MLP neurons of a small language model. Each row is named by its layer, matrix (up: input weights) and neuron, and shows model dimensions 304-399. Each number is 500 + 50 x the weight over its row's rms, rounded and kept within 0 to 999. Numbers have three digits each.
After each neuron's rows, "fires on" lists the tokens most often at its 100 highest values on Wikipedia text that the model never trained on. A number after a token or word is its count.

L7.up1084:504502419475573508510429452528458452491508493464531545562473438504376514478507519439538540656538552606553506513472541532490497486525521556470503515555434472528411493495517560594452468511428544595531445512444447416553495442502593583422615504455416520492488532559547442436513562597534493534
fires on: " in" 22, " to" 14, "b" 11, " at" 7, "wards" 6

L6.up279:515457570467518474568550518563455502349545489503494517473405574464451411585502513504542552458529479476565555570484457478515522605524507491485478391451492520523531582496551477459509502539420562593479577413593441496514464560511500493469530522498472476477525573474519476522483494421516501570
fires on: " |" 18, " W" 16, " (" 10, "1" 9, " w" 8, " " 7

L6.up2194:536613453501447462512541483560487538463477508463590530460500486557523595472479464507492512426444428488495526478486459515514446438524452467497557480524468467520476480518437530509515481515537476474446495465450520395481435558556483592462586596608574520526521509525552507549516547465642524523
fires on: " that" 20, " F" 9, "it" 8, " such" 8, "m" 7, " which" 4

L7.up468:450480462472424494491475525511445526459503462569409533518544577512474538455498534507477492507582470479463516464508488517436442504570503540483512482528580525582482496569526443512484498516428482532562419451474490588492561523573636550433490610521520515482474474522391512494465543444525460545
fires on: "0" 44, "," 14, " and" 10, "5" 7

L6.up28:580464445511546492493510477419483494479448564531414452540489428582523498505461515477512460487519460478480493517522486561527490555525440509463497466635469522494655595520523511457508478467492422433532514454468547519397648551514495504493527441491524520497589523452535543467488531549493509508
fires on: "." 21, "al" 11, "\n\n" 10, " general" 6, "el" 4, "|" 4

L7.up1874:482543485452456501555619463583449553528499455526440476517526556489451512479570526546555464540537395457573457462507512463560573478485428500493462489398533557471531525603602542385529529503512511543454499482478445451519559449475472442423472593507498429556375463501617463502451553527516509495
fires on: " from" 41, "v" 5, "h" 4, "s" 4

L6.up393:550440426478419486529563580507473526402534546475526489434497421577497511451510576486468613612503472534524531574559580576526509473475463532456546581481446471469529553416470424496468457522499510509462479544432500544493495577556472518560468568555529497534534501464468472427417481512424367484
fires on: "c" 25, "l" 11, ":" 6, " At" 5, "@" 4, "ange" 4

L6.up66:491545434555477522512512561386494558461496536436528551515573469488527607494573461509585534458545507462553580405432566570486445415451527503539493454542536488584524473484521546477514519476620456576344469498513450519470479552528547466599538570446469473615536518487496450504554462535584458422
fires on: " which" 31, " with" 19, " that" 17, " where" 5, "ed" 4

L7.up1607:541517462496439564507580481552499415474472515547464474491491489531502548394478520463486527552501470548498469479495437581544442473436623489409556477447513593446551535539514510581460530527479484365536490600428556513389486498485465584466533457373464474463497506469473485522532466461442582443
fires on: " de" 42, " en" 10, " and" 5, " De" 5, " la" 4, "," 4

L7.up1504:402560493545517486523582579559463471523541416466508505485497515485480505516568554488607414536411564547405469472498511412556434484518561534405548577391521492576508419491475560417500495525460467584509477400466572484548381463475526537534569573468481477501524463493558476518546537508494532467
fires on: "i" 23, " loc" 10, " South" 8, " ex" 8, " North" 5, " typ" 4

L6.up1504:420529528529509576562489622629477494511482531464401471510477498513525545527457478499574524566501464560504521564507526502493457477521500523541543460512542527489475505447450565556591422508502541479454495507402509487480473503549549541571394536584586491390579537552429626452474601577465474511
fires on: "y" 18, "anc" 9, "5" 9, "act" 9, "ol" 6, "z" 5

L6.up1365:491542495542525468399395491497565538469498527498561474564481521513484545473510503462521618485462573556523546496560542546481397382451481572502544458463526392486607573516463454412438478527517497519448532486530461551587531460430475484563462582549561414507491556463473504539510549423392441516
fires on: "os" 16, "re" 12, "red" 9, "l" 8, "c" 7

L6.up373:508475475536402492440524485437462474529328549440486434534443514455510515434433455431591508525507570558532543507510457531563518494579528543585438547458473493496547506523596494513523579384469474550444451368541488418465610458499519494492551429489488601460464501492495503447485580479385557514
fires on: "p" 19, "ur" 11, "on" 10, "." 7, "and" 7, "-" 7

L7.up534:590490523551446340561519558470447571556539513504398529497493521488491525478455516487435553508517512571385411502500513482514576409524463587413506468496464563534524535454494525523515490439437568419534624486477466545523542428479541579430508499548533442496462514480420368479497477464525522537
fires on: "2" 45, "w" 11, "p" 8, "and" 5, "op" 4, "ol" 4

L7.up1450:421500467521474530522475512513519472554475552565616470448443486566430604522437466429557533476466441540456426560508549450448454471490567479416456498502565489604542439551538482410549498492548518514512578502493633443531514479560470508434549425405546555572517454596490476492484556539387579498
fires on: " g" 60, "g" 22, "G" 8

L6.up1115:512600431551467489423513453381488435518526433458442522558446487511516539566484471527557403496533487524529545484479510424549511519542507493537493450415477604466547509478533485489438571569526521470568441514549531494524478477545561468495541563515581488518550500493392473525496461501450565453
fires on: "1" 13, "ur" 11, "9" 11, " pl" 6, "em" 6, "ot" 5

L7.up1557:453547403462472485429561518500544518378407478488514488455471408428530572593500450470501505539494440430463417465529506489542497492504530454484474493480468452529594357494509535440490437485443547408573502549453562494531430417502510467459522491466519434464593536438447451501527442492481584534
fires on: " " 24, "1" 9, "ly" 7, " g" 7, "g" 7, "ick" 6

L6.up672:485458544474484491395479526452508462526449506423512506503438391494477478514526498501542477588476398385391464444426477550557511356543464529498547503493465553556477579474539412620500522540511496383519414569572424460560463525531549546483468500539518510482517510478401554499400484474404453541
fires on: "ic" 22, "em" 13, "it" 9, "." 8, "ur" 6

L7.up1840:482496473591483471453545470457490489512510562481560443519598533454415415471389469406477532506436527587498513499599471506523459586534531459479432494523481533426459504489514496510539484425467437506474499532586483523451537513590450513515541560610550574459462417436521572424492503446549514611
fires on: " dist" 14, "p" 11, " P" 9, "." 8, "ist" 7, "ap" 7

L6.up1513:552496439506431455551457444426452475472493545537447455462442598589436475448489543436468512448463588422507511590439474530494508488480491477549508481493571424563504523583524535543500446552452514544444450482630556562538503505511567575473443433449413541477531491501515569514510447543464469454
fires on: " as" 31, "." 8, "bum" 6, "0" 6, " disc" 5, ")" 5

L7.up108:495487506577442532450516429508501456395493587543516531460564556492376508494567549526586545496393517506553506470420477515557517471473531579464483548494555525479332502524527489477417567506454530514567477523485565450442456375492542471382477453555437640452448477498536523513527589491390465543
fires on: " of" 19, " for" 12, "r" 9, " in" 7, "b" 6, " with" 5